From a checkpoint of a small transformer trained on Wikipedia.
Architecture: biases on query, key and value, tied embeddings.
MLP neurons of a small language model. Each row is named by its layer, matrix (gate and up: input weights; down: output weights) and neuron, and shows model dimensions 240-335. Each number is 50 + 15 x the weight over its row's rms, rounded and kept within 0 to 99. A neuron's up and down rows have the sign that makes its largest values positive.
Before each neuron's rows, "fires in" lists the words (lower case) most often at its 100 highest values on Wikipedia text that the model never trained on.

fires in: "he", "after", "until", "but", "his"
L2.gate634:38 54 54 41 43 38 55 64 65 31 48 55 52 63 42 65 62 61 37 35 47 47 66 41 44 66 27 46 69 52 74 61 56 41 53 80 47 59 58 29 52 60 66 51 76 43 56 42 67 40 40 64 52 42 34 68 39 28 78 23 44 39 21 50 51 68 49 49 54 48 42 54 27 61 41 40 59 56 42 75 59 48 72 48 40 76 13 50 39 56 23 48 70 12 45 59
L2.up634:39 56 49 48 25 51 42 48 49 44 46 53 31 42 12 75 55 60 33 47 25 43 85 48 20 68 43 47 52 55 56 66 50 38 54 82 33 57 32 14 45 53 75 56 73 36 55 41 60 35 34 61 57 47 58 50 48 42 55 29 59 33 31 70 53 58 36 50 48 61 70 58 48 84 62 33 57 27 47 53 44 59 62 31 36 77 45 44 48 48 40 41 64 33 62 48
L2.down634:61 20 47 13 35 56 63 51 54 62 63 55 81 32 47 60 59 60 51 47 42 36 60 71 53 50 48 13 59 42 72 57 73 78 43 56 50 44 28 42 31 58 56 39 50 58 81 43 81 58 34 63 51 39 47 46 31 26 27 51 48 55 50 41 48 47 44 61 26 64 62 42 55 60 50 47 48 55 55 51 50 61 77 52 58 59 41 61 37 59 64 48 63 24 38 48

fires in: "in", "his", "reached", "their", "finished", "a"
L9.gate357:39 60 37 26 70 60 49 49 59 55 54 42 68 53 32 49 42 66 49 60 31 70 44 39 24 51 25 67 59 56 67 73 26 60 38 28 47 66 43 75 78 62 50 30 58 69 57 52 43 70 45 48 63 50 45 39 27 57 53 29 40 57 41 56 39 70 67 25 26 61 59 41 42 32 41 12 74 20 75 69 51 54 56 65 94 22 61 46 52 51 41 59 35 50 20 64
L9.up357:31 60 68 38 62 62 60 60 53 42 61 48 50 64 34 40 37 32 41 33 57 70 54 53 60 30 39 45 71 59 38 56 41 62 37 44 50 46 60 55 40 55 46 54 39 50 31 49 55 37 46 65 64 22 40 53 59 54 51 52 29 35 34 43 52 46 45 74 55 56 37 69 56 66 82 42 17 40 39 53 64 44 58 71 29 42 65 38 58 53 38 71 82 28 39 54
L9.down357:80 75 30 37 43 48 55 39 34 73 48 48 63 48 28 55 48 46 38 87 49 49 82 48 52 31 28 57 60 56 48 87 40 43 70 25 57 57 63 65 63 28 39 62 31 47 44 43 52 30 68 59 55 58 62 47 17 27 29 44 51 60 72 64 74 65 48 52 54 47 44 53 66 23 37 37 64 42 60 59 52 37 29 51 39 49 49 32 59 50 86 35 47 38 60 51

fires in: "the", "his", "s", "this", "a"
L6.gate943:40 24 65 36 39 49 26 27 63 52 50 30 34 59 29 68 66 33 72 70 43 51 58 47 38 67 49 41 54 60 49 73 51 62 51 39 55 45 38 55 47 24 57 13 63 60 74 29 71 47 49 38 66 23 40 34 39 42 42 44 47 62 42 18 88 68 63 47 29 45 62 33 62 56 47 55 32 73 52 29 59 39 70 39 32 73 47 41 45 60 41 46 33 65 64 58
L6.up943:35 36 58 48 53 40 46 38 48 36 71 64 18 57 62 63 62 40 62 51 65 56 15 49 71 37 71 40 70 36 52 59 80 67 69 53 58 53 31 68 67 56 62 55 31 64 62 51 60 52 47 75 43 37 35 38 61 85 35 32 37 74 48 36 57 33 55 43 55 37 70 65 70 48 50 34 58 43 45 44 68 33 49 36 54 55 37 63 67 52 44 79 56 81 61 34
L6.down943:95 57 47 43 43 30 25 49 58 66 43 34 57 33 51 54 50 31 41 47 36 39 61 46 75 36 25 44 54 42 43 53 18 66 36 56 77 61 56 73 19 36 39 66 51 63 43 55 25 32 65 33 66 45 38 62 38 50 58 45 41 40 41 56 66 58 43 33 53 50 68 46 49 31 50 40 40 42 60 54 37 43 34 57 53 49 62 63 24 34 60 53 25 48 59 41

fires in: "may", "has", "was", "have", "is", "see"
L7.gate557:52 41 39 62 54 53 45 95 40 68 60 69 62 56 70 55 48 36 43 74 73 54 14 30 64 46 74 81 64 64 35 58 58 37 36 54 43 51 74 52 72 60 54 49 51 41 47 76 42 47 55 53 46 30 23 40 67 32 60 29 48 24 79 59 57 69 27 72 19 62 40 60 40 52 64 54 49 29 30 73 44 50 58 52 62 80 48 36 48 42 41 47 23 13 43 44
L7.up557:51 60 49 33 43 62 50 66 46 62 45 57 16 65 39 60 50 49 36 41 32 40 29 45 59 59 41 54 64 76 50 49 51 64 58 65 61 46 55 44 58 42 67 58 41 54 66 42 64 24 47 62 03 32 11 27 26 50 47 60 38 27 45 55 41 54 44 64 19 40 42 47 64 26 64 58 45 52 38 48 46 45 64 30 56 72 58 48 35 27 46 54 67 34 58 60
L7.down557:60 35 53 65 44 57 56 42 51 69 62 59 31 96 74 55 72 73 81 43 68 29 38 53 30 48 35 51 56 63 62 72 71 52 19 56 69 62 68 35 65 35 45 45 63 48 47 55 44 51 35 48 41 56 50 37 76 52 43 45 52 34 55 51 55 75 38 51 43 74 49 49 63 26 49 59 11 54 28 45 79 66 45 44 69 71 61 59 52 52 61 38 56 51 58 35

fires in: "all", "film", "station", "post", "election", "elections"
L2.gate168:50 40 61 49 57 48 62 36 33 53 47 38 49 35 67 30 65 64 58 75 51 36 47 59 44 16 38 54 58 38 47 47 33 37 37 67 90 21 51 80 44 45 54 62 40 55 49 37 53 37 41 36 73 45 51 46 47 70 66 43 32 68 56 71 69 43 48 47 35 48 41 63 35 57 60 50 36 36 57 60 76 49 40 59 53 37 39 24 44 65 58 76 36 43 50 95
L2.up168:44 27 44 63 45 57 67 52 29 64 35 39 43 43 74 18 54 51 50 49 35 45 59 38 38 29 44 56 42 65 37 46 00 51 38 64 84 36 37 49 45 60 67 65 31 37 51 32 29 41 67 54 46 43 43 45 47 65 43 34 43 63 28 40 47 52 63 55 57 61 38 68 56 51 46 51 34 39 50 60 60 40 46 75 69 36 52 23 46 47 72 74 43 56 55 58
L2.down168:46 64 55 56 48 65 99 35 50 48 44 58 34 46 58 49 47 39 39 38 56 48 79 52 38 48 19 52 50 59 34 38 34 42 40 42 77 43 38 66 58 20 56 66 57 40 19 40 57 26 69 37 74 34 39 39 40 58 49 64 69 43 27 30 51 64 60 21 50 39 45 60 56 35 53 50 54 62 66 44 55 65 42 72 51 56 39 28 40 31 55 51 70 56 52 50

fires in: "be", "is", "get", "was"
L4.gate259:64 37 43 57 54 36 57 47 24 57 44 41 57 40 29 60 45 59 52 50 66 40 48 52 56 55 37 69 27 34 67 51 22 38 71 33 59 31 44 42 57 42 69 72 65 64 32 61 13 49 50 32 61 80 21 63 66 46 73 50 68 45 42 56 58 57 45 35 71 78 58 77 51 43 31 44 37 66 49 60 72 78 45 52 36 47 61 43 76 81 29 62 20 45 35 51
L4.up259:41 48 30 60 35 44 43 58 41 57 38 64 62 57 56 43 34 44 34 24 53 53 55 34 36 55 60 59 56 49 29 58 45 76 61 61 60 39 53 60 58 53 78 56 50 24 51 47 52 57 49 68 38 46 45 46 39 50 60 61 46 83 39 44 55 04 41 22 38 48 46 37 51 43 44 22 69 24 36 33 94 45 54 55 54 40 32 51 63 76 44 44 42 60 34 49
L4.down259:48 56 75 41 85 43 23 41 53 60 56 49 46 44 50 26 43 30 79 56 48 31 64 30 57 78 38 76 46 66 31 50 49 54 53 30 54 37 65 52 62 67 69 44 58 48 22 43 28 72 51 79 43 31 61 43 39 37 22 61 66 35 64 52 59 40 48 55 60 38 45 35 45 56 41 62 64 51 33 79 72 59 50 37 72 51 32 58 75 76 54 64 65 35 56 23

fires in: "was", "is", "became", "remained", "worked"
L5.gate507:61 26 90 46 79 36 65 61 49 71 42 54 32 50 29 44 46 75 40 28 23 57 67 61 60 32 31 34 65 39 22 58 23 88 38 40 49 46 47 68 33 68 28 71 70 46 52 55 39 43 28 33 65 55 24 31 55 42 42 31 55 57 68 75 60 40 42 72 61 49 44 61 20 27 22 40 45 69 68 46 69 46 24 42 64 47 53 54 71 39 39 64 55 52 59 36
L5.up507:12 40 64 63 52 47 54 69 35 74 64 73 54 58 21 46 64 73 74 12 71 26 45 56 58 66 56 54 23 56 40 52 67 51 53 63 44 57 44 50 13 84 46 34 43 66 45 46 58 29 41 57 48 48 37 65 50 76 63 37 39 42 54 66 68 61 73 30 57 56 64 69 58 40 26 53 40 53 45 45 33 73 54 64 41 51 37 65 48 42 13 36 55 36 58 57
L5.down507:53 44 64 47 39 48 53 59 72 52 66 50 64 49 61 39 51 67 33 47 49 46 93 67 50 56 37 11 54 37 40 36 30 77 47 40 50 42 07 67 55 52 52 59 38 51 30 59 64 36 80 79 41 67 52 51 64 50 65 61 34 51 70 61 21 49 32 38 57 65 61 60 15 43 24 66 50 42 61 29 41 29 79 43 54 44 32 68 41 45 51 47 53 28 41 45

fires in: "an", "state", "any"
L2.gate83:41 45 36 42 60 23 45 56 48 60 32 56 58 14 30 56 40 71 37 55 45 44 74 37 63 34 46 46 42 38 75 74 59 68 43 50 49 35 63 42 46 59 39 58 46 59 52 51 35 42 45 52 17 44 54 49 47 59 17 57 21 17 59 44 55 78 61 32 66 44 53 42 47 48 28 77 34 63 57 52 62 64 27 47 33 57 46 47 53 43 39 60 60 68 60 76
L2.up83:72 65 43 45 68 25 61 48 21 43 45 39 55 75 38 57 67 66 54 48 67 74 57 48 64 60 23 35 72 41 58 53 36 50 55 29 50 63 60 43 43 59 58 58 43 43 60 54 60 47 33 77 55 55 28 69 47 34 76 47 57 63 56 61 80 48 61 45 39 30 77 57 71 31 30 69 25 44 65 57 87 42 51 61 66 56 56 74 39 68 64 48 72 54 27 63
L2.down83:29 61 60 21 25 40 35 68 55 51 35 52 51 54 39 60 51 44 63 46 29 68 52 43 65 70 72 57 56 40 58 29 52 45 57 24 57 80 42 51 64 40 54 40 56 83 63 57 62 50 91 53 46 71 22 57 46 64 46 56 47 37 95 57 32 61 71 40 33 28 31 67 10 51 26 61 32 52 31 51 44 60 19 35 60 17 63 91 48 46 27 41 61 48 30 55

fires in: "was", "were", "he"
L7.gate726:65 60 49 39 57 43 47 39 58 48 45 76 37 59 45 60 46 27 70 33 09 44 30 59 68 32 64 39 51 66 25 49 26 63 45 44 57 44 24 30 36 39 37 44 46 60 39 56 54 67 30 65 30 20 49 25 34 50 47 58 51 40 52 61 72 51 48 54 35 51 84 51 42 48 18 34 29 46 45 99 67 51 26 30 51 33 49 58 52 51 19 60 34 56 19 62
L7.up726:63 54 51 54 61 49 48 53 23 46 50 77 57 63 36 70 35 36 48 46 46 26 58 69 64 39 52 42 43 80 46 59 24 66 78 58 31 54 69 50 40 50 50 55 51 62 47 45 32 46 46 56 33 69 45 67 49 53 41 71 35 40 29 63 45 43 30 29 41 45 58 46 42 62 44 39 67 49 45 53 48 47 76 58 52 61 42 49 41 32 14 46 63 79 57 53
L7.down726:18 58 63 68 67 38 43 45 68 21 62 55 60 45 65 35 73 62 60 46 61 45 72 68 62 54 47 50 50 38 60 45 23 52 60 47 60 21 39 47 56 51 65 30 43 57 57 58 61 65 76 67 19 33 47 47 46 46 49 53 52 68 41 36 51 53 48 54 37 41 53 42 27 54 30 73 30 42 42 44 31 49 71 13 43 62 55 47 61 44 84 28 37 38 78 39

fires in: "be", "been", "was", "were"
L2.gate233:72 53 47 47 51 62 53 44 45 49 76 40 49 40 27 39 37 38 48 55 44 34 34 58 65 58 20 47 54 53 49 62 51 88 44 58 49 43 32 41 54 69 53 52 51 54 43 45 56 43 41 36 27 27 44 76 50 37 70 39 28 66 56 70 43 49 48 44 40 35 45 59 30 45 52 53 40 61 48 48 71 48 79 48 89 54 74 46 69 29 51 48 56 39 53 51
L2.up233:42 42 67 44 40 50 67 41 57 61 62 47 45 40 47 36 36 19 46 47 52 11 34 36 76 52 51 54 57 55 53 59 69 74 75 60 63 44 14 49 52 62 50 63 80 40 44 41 31 35 37 27 82 33 51 51 39 34 46 61 23 53 48 49 60 63 37 33 65 41 56 74 18 49 61 31 49 59 10 53 81 51 73 59 51 35 49 45 57 36 57 57 40 46 58 49
L2.down233:71 47 32 51 50 57 66 48 53 29 73 36 41 61 41 39 15 51 75 31 53 43 69 32 55 36 46 54 49 37 36 50 70 50 15 09 55 43 10 64 56 53 29 25 78 56 70 45 43 58 25 59 55 39 45 87 56 33 40 43 33 38 70 68 38 51 51 59 36 43 60 29 25 34 48 62 57 26 34 40 65 42 59 56 42 55 52 58 53 45 43 48 52 58 36 45

fires in: "the", "theater"
L2.gate349:20 79 53 50 55 54 52 20 44 66 37 46 58 96 46 49 36 32 53 20 49 33 72 41 53 27 50 39 44 43 36 63 62 45 41 40 42 58 31 42 38 36 80 56 60 65 53 40 89 31 65 44 71 24 50 60 36 47 40 46 79 67 41 52 36 48 53 41 60 61 29 47 50 55 42 64 50 48 67 54 45 51 35 41 29 67 64 65 45 36 53 38 51 56 58 30
L2.up349:30 65 69 33 47 68 40 40 29 66 55 44 57 92 47 30 71 39 65 32 62 33 49 51 28 43 50 17 51 53 57 76 62 39 40 71 40 68 57 59 29 66 52 52 83 46 60 54 63 47 72 49 59 37 24 44 30 32 47 55 60 52 67 14 61 41 59 62 59 59 32 22 35 63 32 39 39 41 44 56 69 69 61 67 35 56 53 62 45 55 59 49 55 59 37 71
L2.down349:38 28 74 62 41 55 73 53 62 45 57 55 34 86 41 37 70 69 38 54 41 49 54 64 69 43 30 52 40 44 71 64 77 57 53 42 59 59 15 40 77 62 74 71 60 55 77 31 43 34 68 36 69 46 43 56 64 52 43 51 55 50 31 39 51 68 54 23 68 27 47 26 42 51 44 58 26 56 57 67 62 73 75 56 64 36 49 53 77 71 57 69 57 41 59 60

fires in: "all", "those", "any", "some", "part"
L4.gate806:72 54 60 62 21 66 44 45 46 60 46 63 74 39 27 51 52 39 50 47 32 53 45 41 65 38 55 48 44 66 76 47 23 35 49 26 62 46 72 43 56 55 38 46 52 62 62 36 66 36 45 37 64 57 39 74 38 38 57 56 28 61 36 63 48 75 54 64 41 22 49 56 16 61 35 56 43 51 68 53 45 70 47 43 71 59 49 47 57 70 56 40 47 43 39 36
L4.up806:44 67 69 46 31 38 17 35 51 47 52 44 50 36 52 35 25 54 60 78 67 52 43 36 40 36 52 56 34 37 65 29 66 57 69 71 55 35 62 07 58 62 54 70 62 47 31 65 62 49 46 50 65 47 43 64 62 52 51 68 64 61 57 58 38 52 50 46 63 65 57 58 31 57 33 36 32 43 43 71 58 60 45 36 31 64 79 75 32 24 56 43 39 65 42 87
L4.down806:56 44 57 45 43 45 40 23 57 58 47 25 16 49 74 36 36 61 40 56 44 54 40 53 25 43 65 21 58 66 60 47 28 36 44 36 65 46 60 53 55 31 46 56 79 58 52 65 49 60 50 24 46 52 68 79 57 34 66 55 40 58 31 32 30 58 70 49 40 39 29 18 74 38 61 30 67 54 37 62 33 69 44 41 36 65 52 29 51 83 40 50 45 64 48 42

fires in: "were", "be", "been", "was", "best"
L2.gate47:55 37 38 38 57 49 66 45 51 55 37 31 54 43 29 47 37 21 51 62 09 33 65 44 66 62 33 65 39 69 47 58 54 59 53 72 60 13 23 22 82 61 50 58 51 46 35 39 56 40 37 36 20 16 42 49 42 19 70 47 48 46 44 72 60 57 52 38 60 39 63 59 51 83 34 44 53 48 55 50 72 49 47 64 29 35 55 40 42 28 57 44 33 47 34 69
L2.up47:37 36 43 30 50 62 68 39 61 63 26 43 36 33 34 68 46 19 43 43 17 52 55 53 44 37 23 56 55 82 47 58 56 62 37 67 53 26 27 38 67 49 57 64 65 52 26 40 69 43 42 34 27 29 38 41 56 18 53 50 76 30 37 84 63 55 52 37 37 65 79 45 58 70 51 44 43 61 66 47 71 53 61 70 44 30 41 38 47 39 60 60 42 55 49 72
L2.down47:48 43 31 51 59 69 61 36 74 45 71 68 73 70 32 53 69 41 52 52 43 42 57 33 59 46 36 37 29 43 59 56 68 59 42 58 31 35 46 59 62 48 44 25 61 47 47 49 51 33 35 75 22 34 39 49 55 40 39 50 59 22 71 55 39 50 46 49 55 29 56 56 40 56 47 48 43 43 57 58 62 51 54 47 28 38 53 50 23 66 61 55 72 62 50 52

fires in: "city", "year", "village", "office", "officer", "officers"
L2.gate515:59 81 41 56 46 43 62 38 68 64 48 51 52 47 40 45 74 71 58 62 74 42 51 45 20 29 59 59 42 35 31 62 49 30 65 36 45 36 33 34 61 74 51 57 35 55 42 29 74 36 42 32 43 19 90 35 64 27 48 63 67 89 47 65 48 43 56 23 37 61 65 58 30 50 90 41 39 45 50 44 62 43 59 50 56 52 52 84 63 64 61 42 39 26 48 60
L2.up515:32 55 46 60 53 45 46 19 59 53 51 49 74 18 67 02 42 66 60 36 64 34 72 49 41 52 64 61 47 31 28 46 67 32 59 28 46 42 75 40 69 65 54 62 37 52 31 56 75 63 55 42 32 64 33 49 66 42 39 39 52 38 59 44 68 33 56 40 63 67 69 49 47 57 44 38 56 39 59 38 37 54 57 59 55 52 49 74 74 90 58 60 81 53 69 70
L2.down515:26 58 41 51 38 58 55 27 43 48 58 51 58 19 49 32 19 62 74 42 45 37 58 61 40 49 83 45 37 51 45 37 63 46 48 25 34 46 59 32 79 55 67 82 61 47 48 42 55 62 55 54 40 72 13 37 68 41 41 45 54 36 84 47 43 62 51 31 68 44 59 34 38 37 35 22 62 59 60 57 39 44 86 50 65 55 37 46 76 75 49 42 45 35 63 55

fires in: "was", "is", "had"
L2.gate480:45 57 54 42 40 48 41 64 44 53 52 52 25 61 78 56 36 47 41 51 34 33 34 61 33 35 60 63 35 56 76 34 00 67 30 52 46 43 70 42 76 52 43 40 53 62 36 45 44 37 47 49 67 35 56 14 46 65 49 67 29 50 47 66 45 60 30 52 47 51 54 49 70 28 47 31 39 61 56 39 32 09 82 25 35 65 23 53 50 60 47 49 41 63 57 57
L2.up480:60 52 65 64 31 29 74 55 73 41 24 59 42 58 29 62 33 48 39 45 46 32 73 46 35 51 59 56 63 66 27 78 39 59 52 45 50 32 49 59 75 29 54 37 58 44 52 43 29 48 59 56 17 53 55 44 62 28 39 43 25 35 40 11 71 37 44 64 57 63 46 49 25 46 60 64 59 54 61 52 57 41 58 60 33 51 61 36 37 32 46 45 42 38 37 74
L2.down480:61 69 49 45 67 40 35 74 67 46 36 53 25 32 44 50 64 56 46 60 38 43 45 48 32 62 45 60 54 34 47 45 57 90 53 64 52 53 72 29 53 36 21 38 29 27 39 55 48 26 89 76 49 44 48 27 68 39 41 64 44 51 62 22 37 41 62 40 78 52 56 31 36 43 30 11 23 61 29 55 55 55 65 39 48 41 49 35 53 44 44 44 63 27 26 25

fires in: "a", "one", "after", "an", "friend"
L4.gate285:44 80 51 21 57 41 68 52 19 41 51 59 50 49 41 69 36 62 49 04 59 33 52 68 60 56 82 57 60 58 71 47 39 64 50 46 69 47 15 45 18 62 61 45 47 52 67 43 60 43 61 58 43 56 53 40 47 51 28 54 58 71 35 66 57 59 37 59 39 55 48 71 59 60 40 56 40 59 70 45 62 38 46 22 42 65 48 30 59 79 71 42 25 54 62 54
L4.up285:58 18 58 63 52 38 42 36 56 24 02 51 39 69 43 33 48 52 78 32 57 54 30 64 37 57 55 50 77 28 62 65 56 51 58 57 47 62 83 61 34 60 69 40 62 60 80 52 59 26 66 13 57 27 34 54 56 59 45 57 20 28 69 73 63 70 47 15 55 39 65 46 89 68 35 68 39 47 53 24 49 38 48 54 71 59 51 68 43 40 57 50 40 43 56 41
L4.down285:35 39 51 54 67 45 41 39 48 53 50 74 63 70 40 61 69 65 43 58 59 50 33 39 57 27 67 34 27 71 30 58 11 50 38 56 43 47 62 19 43 72 59 75 28 82 37 37 43 42 22 67 29 20 51 45 32 54 58 57 46 44 58 74 39 58 72 75 45 34 67 44 35 62 43 45 32 41 40 63 55 30 47 21 38 47 34 52 42 46 29 39 53 59 36 51

fires in: "the", "they", "there"
L2.gate731:73 54 69 56 75 65 67 28 53 59 37 48 53 69 24 23 38 52 18 42 50 24 54 44 64 38 59 29 42 51 59 77 52 39 59 57 72 82 26 38 69 56 49 70 64 51 37 49 24 31 34 31 52 39 25 54 35 75 40 64 48 40 41 64 69 58 63 44 81 68 67 68 35 79 57 67 43 81 57 59 64 71 76 54 29 43 55 70 42 56 66 34 39 53 69 57
L2.up731:47 61 42 40 80 82 61 23 78 55 53 41 56 38 51 25 46 55 67 25 48 59 67 59 61 64 73 35 34 51 32 64 53 40 54 66 42 65 37 66 66 33 56 80 61 51 41 36 49 36 38 47 44 36 45 39 50 52 36 70 48 52 51 62 61 41 76 12 75 51 27 57 16 76 61 35 49 67 73 53 52 64 63 47 44 59 45 65 51 37 54 37 44 52 70 57
L2.down731:21 51 35 26 76 59 61 56 71 53 71 51 59 47 56 36 64 60 91 47 36 68 69 58 36 53 60 61 14 58 59 25 32 65 50 65 35 50 47 66 39 44 56 45 60 54 93 39 64 19 35 39 45 35 59 35 62 37 43 27 58 40 41 46 41 31 41 53 48 43 18 35 51 43 42 29 81 33 56 37 54 54 54 65 51 29 36 59 58 48 67 71 65 50 69 22

fires in: "he", "his"
L7.gate599:54 43 61 40 53 51 12 71 59 41 54 54 47 69 43 69 43 53 44 55 52 30 51 56 45 58 39 60 54 63 63 28 46 35 47 26 34 43 31 53 67 67 86 48 40 62 56 23 53 49 22 75 65 48 48 59 55 29 56 47 76 43 25 66 39 58 49 54 64 41 72 71 31 63 73 48 38 40 40 30 55 47 72 53 15 56 58 52 38 48 44 36 34 54 44 63
L7.up599:23 69 34 46 42 70 43 45 59 48 22 70 58 64 13 47 32 34 13 56 54 21 67 69 36 55 49 63 57 43 37 48 31 71 68 66 48 64 56 65 53 62 56 65 25 82 52 59 70 52 48 37 48 33 72 62 55 59 70 36 45 54 66 50 28 55 42 30 47 42 76 53 36 71 56 59 37 39 42 38 48 45 60 52 45 70 44 55 59 51 49 27 49 66 60 66
L7.down599:42 48 42 53 76 74 40 71 57 53 74 50 51 33 33 47 39 65 22 43 41 59 54 64 27 44 50 39 30 62 42 24 55 32 53 58 84 49 52 40 21 46 49 69 69 46 61 39 65 78 51 43 27 34 67 65 65 22 17 53 54 53 70 38 37 47 62 70 48 59 65 38 48 56 57 44 52 56 46 57 42 63 28 56 22 67 44 61 53 61 69 32 61 36 21 35

fires in: "an", "one", "any"
L2.gate472:56 62 52 73 46 26 52 47 42 40 42 75 14 51 43 50 23 49 46 39 46 67 62 61 30 57 32 32 62 49 49 54 67 62 64 33 46 51 50 42 35 52 53 58 39 59 28 61 28 33 54 66 77 51 50 47 19 77 36 58 33 38 73 67 17 58 35 53 65 67 76 56 69 50 50 60 25 38 64 63 69 37 17 38 50 26 33 70 41 57 40 60 51 66 75 39
L2.up472:58 43 46 54 50 46 52 50 54 39 55 48 11 54 00 59 43 51 66 28 77 52 53 43 45 42 44 70 49 67 43 57 27 42 77 55 41 34 21 51 32 56 63 50 55 36 37 61 28 41 41 62 55 38 45 29 12 46 17 58 35 36 49 72 28 37 30 43 67 42 86 63 49 30 47 28 35 42 35 41 55 41 59 58 30 64 55 57 56 62 49 56 67 37 49 69
L2.down472:63 45 56 36 67 41 37 35 57 49 47 62 36 75 31 67 36 59 58 47 55 39 60 56 85 45 71 31 50 67 42 47 41 43 43 36 55 32 37 39 32 60 43 62 44 54 60 44 45 56 44 63 37 50 19 51 58 64 58 20 34 52 70 85 07 59 36 54 45 33 63 37 45 53 38 65 40 66 39 42 42 16 32 27 35 16 44 50 46 64 41 61 59 36 57 40

fires in: "were", "are", "also", "was", "been"
L5.gate770:60 44 34 47 58 60 71 39 53 82 39 57 43 61 53 49 45 51 54 47 41 65 34 76 53 47 35 57 31 68 50 58 77 65 46 57 58 42 46 42 50 42 34 34 50 74 36 52 31 69 39 39 52 61 70 71 66 42 75 47 59 46 57 31 39 53 57 95 56 50 45 59 62 46 26 49 55 68 52 52 73 20 53 28 74 34 58 52 51 28 66 48 58 67 51 50
L5.up770:58 39 60 71 53 40 66 76 49 34 56 40 49 30 46 54 56 32 43 36 40 37 68 41 52 43 52 27 53 33 38 43 53 43 60 54 37 34 50 34 70 49 77 49 20 63 70 41 65 67 51 39 43 46 59 45 26 38 53 50 60 29 70 44 58 54 59 23 57 37 38 44 65 68 83 78 41 44 15 49 63 60 44 45 44 56 65 36 73 42 52 68 45 52 60 49
L5.down770:51 44 74 54 61 60 39 63 75 62 49 42 38 40 43 40 22 28 69 27 36 60 44 71 64 89 43 38 73 56 55 18 44 67 58 26 60 40 67 69 49 45 53 48 66 49 37 55 48 56 31 93 51 35 55 41 59 51 42 42 26 65 45 44 41 62 46 51 67 68 51 35 67 33 41 26 69 23 46 29 75 34 53 34 61 24 40 38 48 51 51 28 58 69 56 37

fires in: "first", "property", "civil", "public", "reconnaissance"
L6.gate506:54 59 37 35 36 32 38 75 49 19 62 70 48 78 28 43 63 75 52 54 45 39 33 35 55 56 33 25 46 41 50 41 59 45 86 64 30 80 53 58 42 06 46 41 26 68 50 64 53 52 62 67 73 74 67 39 60 43 55 38 34 63 81 48 46 59 68 53 68 51 49 29 60 60 79 73 52 44 52 49 37 55 44 41 52 19 24 61 62 26 55 48 34 33 48 66
L6.up506:58 42 38 43 51 18 41 63 36 50 56 40 40 69 23 57 62 55 43 53 42 38 56 11 33 61 60 34 41 57 73 81 65 58 35 36 54 75 65 69 64 61 61 75 33 65 55 64 51 59 62 56 56 25 67 46 70 87 73 39 38 64 56 41 60 28 87 43 80 61 59 43 22 47 48 47 47 22 65 32 59 67 59 34 20 36 40 29 69 53 51 50 51 80 58 48
L6.down506:43 38 60 82 99 45 61 58 39 81 71 60 58 47 44 68 76 41 35 40 70 53 24 61 50 67 46 68 55 60 50 43 63 57 46 77 46 60 51 48 37 73 44 39 59 56 59 60 45 24 65 32 52 35 48 55 65 45 58 51 58 38 42 41 53 31 84 63 27 65 58 35 31 65 53 63 88 38 78 69 48 55 60 58 66 69 45 37 63 42 41 58 56 34 49 46

fires in: "born", "members", "role", "officer", "officers"
L4.gate836:57 42 45 27 41 41 66 44 49 55 35 46 35 66 15 27 26 71 57 43 69 34 63 36 52 40 29 46 57 54 45 35 51 35 73 37 32 39 53 48 53 57 53 55 49 32 68 33 57 10 57 55 54 72 42 49 39 38 40 45 39 88 51 33 67 48 36 25 36 45 50 57 39 25 61 48 35 55 23 71 69 39 51 63 64 41 55 24 44 53 63 51 66 46 68 34
L4.up836:68 29 47 42 57 52 58 58 64 38 28 29 68 50 43 42 46 62 53 42 39 40 58 34 54 44 63 60 30 54 69 27 55 44 55 64 19 34 56 41 66 41 71 63 59 33 39 20 79 28 87 55 59 66 47 59 52 34 53 64 51 61 66 53 44 44 28 42 90 58 40 46 21 38 64 68 64 53 48 65 29 48 49 87 42 42 41 72 53 74 73 46 56 61 46 37
L4.down836:61 31 61 67 49 42 52 41 29 34 41 37 73 52 31 41 25 65 49 57 31 57 28 42 55 66 67 81 61 65 50 54 31 28 47 35 40 45 40 36 69 38 56 67 39 72 51 53 33 38 58 59 42 73 37 38 72 44 26 43 25 47 76 47 44 35 47 99 44 67 42 30 32 41 40 53 39 58 62 89 36 72 59 67 19 81 31 51 31 55 81 54 41 48 53 37